{"d_mlp": 2048, "activation": "tanh_gelu", "positions": "rope", "init_std_qkv": 0.0167, "init_std_up": 0.0167}
MLP neurons of a small language model. Each row is named by its layer, matrix (up: input weights; down: output weights) and neuron, and shows model dimensions 272-367. Each number is 500 + 25 x the weight over its row's rms, rounded and kept within 0 to 999. Numbers have three digits each.
After each neuron's rows, "fires before" lists the tokens most often just after its 100 highest values on Wikipedia text that the model never trained on; "fires after" lists the tokens most often just before its 100 highest values on Wikipedia text that the model never trained on.

L3.up1278:516491523504468469461485513515444487529527467513546505457484451511508506499530524503504496488494470491463440506534518516465586491516480473482509506516501513516447496488495519481496472486523510468519526438467524482513516454461498535478501485481465481511495548468536553480501473520474481456
L3.down1278:525487514504458474503475498538453484521543527481546497475496480500470485510521581507509521449541470524475468521540513501470555493558509461512486491464512493549484509478504515497483516488491489465518537494474518487520492453496494530519530478498459520503490500464456555520458519530466490454
fires before: "\n", "ie", "-"
fires after: " =", "\n", "-", " the", "."

L3.up350:518509500514500474548532479463509491495446506504528513469519512475572511512502519472526484538533460549487562511484471507484493482508519481519529437515493518471488480489499514519541477495489484483505447486500526525513469486485508513548542503488484501508490449496545507513495534464484503527
L3.down350:478501536483492509473527477522524490513484495473491500512517511490498512491507517482534524505509494495487513481493489534494520517494535469495556458477531473465508494511478488521519532466535495490524521510472482462479477496497478498505467525547527505528510484477588527493513501529532512528
fires before: "\n", "ital"
fires after: ".", ").", "\"."

L4.up1094:561470469485510491534477513466536457452531456463524529529531481500485517519502492492496454463456540521488490501499514487497536516486543566481562477494498476460514504509466465499496512457475499487524508491448458506468512532481509500548552513504511481494511474512467528488475493515485488503
L4.down1094:470509513491486483518500475483489495532519488506507493509512525477506484523549533486516499454529474497498495442521460483539491507497533564476493497549516479464514498477496515487501503483524479503527469516497507466464493511492497521498513499484508544492520492517488498512471503495478472504
fires before: "\n", "=="
fires after: "\n", " m", "==", " mar"

L4.up1522:481510477523487504515519527498533514522517481535447490480498500537482528500477549502493493520508473523514504487540491503516494555508527512535540484511509458457488514498560486517498515496486491523485470568500503459479575468527522498512509444520513480500494490494490462515486439468498497508
L4.down1522:524519505490488491510513468496522498498514488496466484476493499525442521496497492506510520498523449536503528515509478500506469529518535526543528489511527474457469524486518499513499505508507491497499504505530579488501527470528584490506490490486503501478496526511476499522498449456463534507
fires before: " |", " of", " (", "===", "=="
fires after: " |", "|", "ac"

L4.up236:486531508524468481460541537496462485489501502503525534487487466488560422495487470505524489493499503527467511513496488511497515513508530511541547505514515497496536510516508529468542508514520488504493497583518471509508467470491501493462475515503456497475576537506515482489504519507490503485
L4.down236:496498511507478507444484503489466503503509534481509553524482507524461499510521493529498499504494530519439491506529520512550486529499507505525528456489475496509516478546489479462498506519543528490510522543498502498509474496507488503528492491541511516477546530472516512520496503512493509533
fires before: "\n", " |", ":"
fires after: "\n", " W", " |"

L4.up897:530481511496479548489485511533518433487539466518498546481540489496495482499486519494509485488497516511468508474464475510556480500521499541497509512543485501461510456495517485490527491499487530526496489504500442529526502463485510488507500479485549517472495462510453529499497423520507482491
L4.down897:489537512488550508515544499451512493521500519500540488534499526467514500475504501513471521493506508496473511457496523494518452521532476534501471480536501510498478480478474533488507440485475525496483511504518510490475528506489504451550494503490537508505518467482455518487508481529456478504
fires before: "\n", " were", "==", " by"
fires after: "\n", " Valent", "==", " Al"

L3.up1158:516508557529483470505513507461505528464513553512526529508527498517510481468475517539534494489508483483494509461461529482480516465470492494468504460482526484481507531485473494475512498457537461550489469506506482481462484468481476509550549504486498463532486494486517496503456516480508508465
L3.down1158:505459517475443530502513482459491454500512517502510520534540497522497445490517471478496467503510463472494504484471501511497496519505525444487509524491521496493489526515481485513502512477528483511447482485496467439512510483517538496494496559511508480521485519505479493486469527535499557515
fires before: "\n"
fires after: ".", ")."

L4.up1730:522504540470470492513519498502527494466462515516499517529495493514497539522505509494519502494504488497491478490462492490525426511471457476469554484505473502512556488477491485502468506525486527524498525489477472488489526524464471487497482462492505481499486499450501482506493491469535473481
L4.down1730:516560524466436523492504462523533494465472493512492510476527477495533529522486512484490506531475537534471438491465486511480470515514525532460558443516475467508517511524526529458499536476494495527494508527531490472539536498498473486517492495485507513502515507464489502499549485537528523511
fires before: "=", "==", "===", "|"
fires after: "\n"

L3.up1107:443477497538465515446521472492466538511521499488448503505504510530482472484539471506511505526531502511456526472521515468518489512527525494522484551508462521493480507493473510469481467487488516520535507564492428493514515509532481496517495480514480499484509505501479478510450515554486509501
L3.down1107:488486503469499509477526479517503540499542498474497493477512533504510481485531500534504494504500464506511503487502484529510480503524551532478508482500484499494469523535506514479500452512517504485511495522528482495495518512521502497512474494539485546526512543462448524510476521537493507497
fires before: "\n", "att", "ge"
fires after: "\n", " O", " A"

L3.up1594:488504505463514523541471513505527531517495519471491517462530479478521515490533467492498472482512528520561448471509490514526527473511546553523485482552541461523519518520465495477489477481490538445485465523517496513487500531498505493477496511501457462539479526485505507489462503523472520515
L3.down1594:492471530520495473516514528513493508502481467535468502518475544523529500490485465521463518486491498513496515486554487512495527507427475505544475510514512550534537503504516527498490527549526534506523489498488504472459485510488501522429496468516452524499512503485470528478557486500487527484
fires before: ",", ".", "ans", "10", " and"
fires after: " in", " In", "In", " to"

L3.up600:490502486518537505472518508518547509514496475477515523446470521480536480519551520519486498485478498503553497557479449483535537522533556498473553504506513518480484466476484463487510494491520501508549491500452534465498520501519508481505545504490482491529526509472522537473548477504524493497
L3.down600:479471515476470487483499473468484494478511476460509497537550515523517492505506487487454462457486522505518516480545499507493516522494526460506487472477491470511457497476470513503476485531496536482494518497461442483512457504476510500492470518472489482518538559512484506509516475502452523488
fires before: "\n", "-"
fires after: ".", ")"

L4.up1732:512472466538492469502495499491500480499472484493466477487505474491514498580532506466485488500483506509577489461459530481505531535491475511526475524483488474495538503482513520469539514502465525454479485461534516535481472508497509537485472458489515533538469504463478508483506488511495486504
L4.down1732:515506494507487504469490508494510513482516456489483500487478421522496509524470537507515505470500500541483475520528518479505494498476515531530503469528510530486511506469516532544477508477476502517480524476507484497457499488553510567476532507475503531484495493498523494464519496509534460543
fires before: " |", "==", ".", " ==", "–", ";"
fires after: " |", "==", ";"

L4.up1143:490493509473522536508463462465516498487530511493475485480450535524544479510478535492453513493531496509505485454528516488508506530490501466454500527509505456498533494496509470518515478512515499502513432527480478468474471505534517517476511474471485521485464507509488478500517491493512521525
L4.down1143:479461504465479468511491539480503462540463544496520484525502501539503509541515485512497519513499516550468482478505546502522485526532491519508525531490511508507502470487441440530510502526513497496516529494472496487532470501478529506464480502451483503518456477546491482504512513460504550504
fires before: " |", ".", "S", "\n"
fires after: ".", " U", " |", " South", " United", " Czech"

L3.up541:538522547490487511472529492458498505488521504495497499532447484523546473488482501470555483501508501495542492513481497486499497550459513482533461478555482492488446494469490454502494524474493517519457484503495516493535483494529494504446493496453493498511505490491535480477550465493481488515
L3.down541:538515522463476485483520447523516565458518496478527478529493519499475479522486499526525509465525505480496530474510453482503520519471514513496472519513506461480495485496500515529477534518504493516488491461529506553535484485516544478456500492454497488510514492442494515450540495491491517512
fires before: "|", "\n", "=="
fires after: " |", " re"

L3.up2047:497532513560490491487509502498532493496495490535527512515469482528481509516495490504510465464509494529489475490491461445524502502450516525491554523526521484499433505484500516471519530458477457486545534471456458531455430459492448480517526497476453447457459520532460499490491555508486501511
L3.down2047:483489534468508494527510495508521508472466489512523516548491501502532527521492526478559474476515501535482497507506487529534483519476514450508488508502500511477490517467512494469512526471457466483524530488478510537516461440487468493504538497474454491485504477492499506474474490534542519527
fires before: "\n", "-"
fires after: "."

L3.up1443:472530483522537482544488500497477500445512497477457521522502528477505479475524508497511466486463509511464506538490522524504528516490536488529543557492453446464486480535554485504508465495471507517507489508525475500515446491476500516466513508464489511478480496471511532492467542490478484482
L3.down1443:483500479501516471490533508500505476485528484510490484510516477507502475481505506510503464489494488512453546500530518555502506481533516464509565535480430473440508453499509471498517469505496506500527501488554493488505424503504467456505497527439470543486520522518494522509422552490467524488
fires before: "\n"
fires after: "\n", " the"

L4.up752:537532476513515490508461482493482504546477493483503493533488533478446503529464504505481442531554486480529533511474547474462507516533460501488510470466490488492545523552523492498507558476504504512469477471521480486516477512514496502493500459481510551537491519507475513497528545515474482511
L4.down752:534504488498500472523457538459526488497440523503530505495500452488503528510522485523528509485555515535514521471501547504519468486537517475513479504479507481526444482459479526528551501505474475517558507486498485496473476494552494467481492496456476446531511492481518481496491528516527493489
fires before: ",", ".", " |", "\n", " and"
fires after: ",", " United", " New"

L3.up337:506518561530453484465480507504469484471479505482530505462487520487519481497509511477544481477506491481479453493492484525517513506490534502502497509507512515488474477480485496514513499449514536462513470551556478493520503534500535494492512515478482529493506511537468499511516492507477496483
L3.down337:504466517489498506492476484507509490495530517467517521489515560505523470527499540484542523488553487504451476520502454519538501489521554464476491511512464521497489488495488497486479502493487582497491520526493474495501530511481491478519518517477514516458507493472460513476505484491517514516
fires before: "\n", " of", "==", " the", "-"
fires after: "\n", ".", " is", " was", " a"

L3.up1466:542508488519490494499501527514469500516490470469491480516505526489479520477491515473521484536486483512528493494546506490521514483503520518481493550481467529533507515493476459550526473497514519525499478485496507469484471488534526524536479483484508520486501523505470496518533498451509468523
L3.down1466:515518499503476488447463488501528508457546516494514495506487519451460514467540516510501501520538482475513471508535485478476491470493526481507467536476490513478502466498567520554432500473508465521516509496478512481481547465512456497507508480475534517484516536452483501528514490503515520503
fires before: "|", "\n", "|---|---|"
fires after: " |", " ("

L4.up2003:505491453501507511504526510507475501520473478518508534480436520511475488504502468500486544518494493460499479513487517496498499487497475475484517506453478497536505513522472520499505524454480520528514530453500477492533493493499486498541497482470476485500488478518526518499474522473514508526
L4.down2003:518516514459474487520534531506513495501487465472516549503537528506509503473480515455488514512474483512448479486450548507517451530492514512513558532508477477507518525485490473495535499464483517483493453473495530515513513472488486485535520478522505492502525478502504469475489530536550528511
fires before: "==", "===", "In", "The"
fires after: "\n"

L3.up1911:485516500501499541531470491503473536510522519465531534481482472476475510502504503503519526489468464478435509530486577459530515489498480504513506471529535550552526522486455470507512478464486492516520508477491490525507511515575516538492531518515499516473479492511528503510519521526481506496
L3.down1911:499498519483515500505541510515516480542459480509477546475544468523495548501469442513471458481480508498531505490513516461487476498455476503519500488497470525537500518451497474482511466525467524495467504477517518510491474507462532526467548474501474529457471448484512541504514509486495465498
fires before: " as", " of", ",", " for", "ic", " to"
fires after: " as", " (", " the", " In", " in", " all"

L3.up1601:468524496443515522481480509493523506524453515468510508456530509502522492490540512516502511484515444513511510531431482528540513461524576488467492508529482466521493494521485468546522512523518518532439482530512497527466512535496504533532497487485492486528511447527538507514458526528500517523
L3.down1601:501504509463510452525568491490478497527476520459490533501531486483513479528554470506486496523517493505491564486473536540518535459464546518464508516532526508523517503495506484487505533496500491512527486485493469500483489477494541525520500521499507472562526530473504517506447485558483485517
fires before: "\n", "-"
fires after: "."

L3.up731:499491498519518487477514500484542481456470509470505557453492495499551479521468515519511497495486537536502500477500486497472495543535510554479513491507517523472489520471490489524543513525467530478500474530489463498493474498481467507504539488483443471502513521509472471468483444508449484558
L3.down731:541529549508512530455526510522540498472520503481536527475480503488445504521460528560517507522497496480493484483506487530503486567475492513439509459483500496513506484478511454490558517521489518477521486489528520486491471501489466520511528482472527459507524520492513508465500474522462503543
fires before: "\n", "==", " =="
fires after: "\n", "=="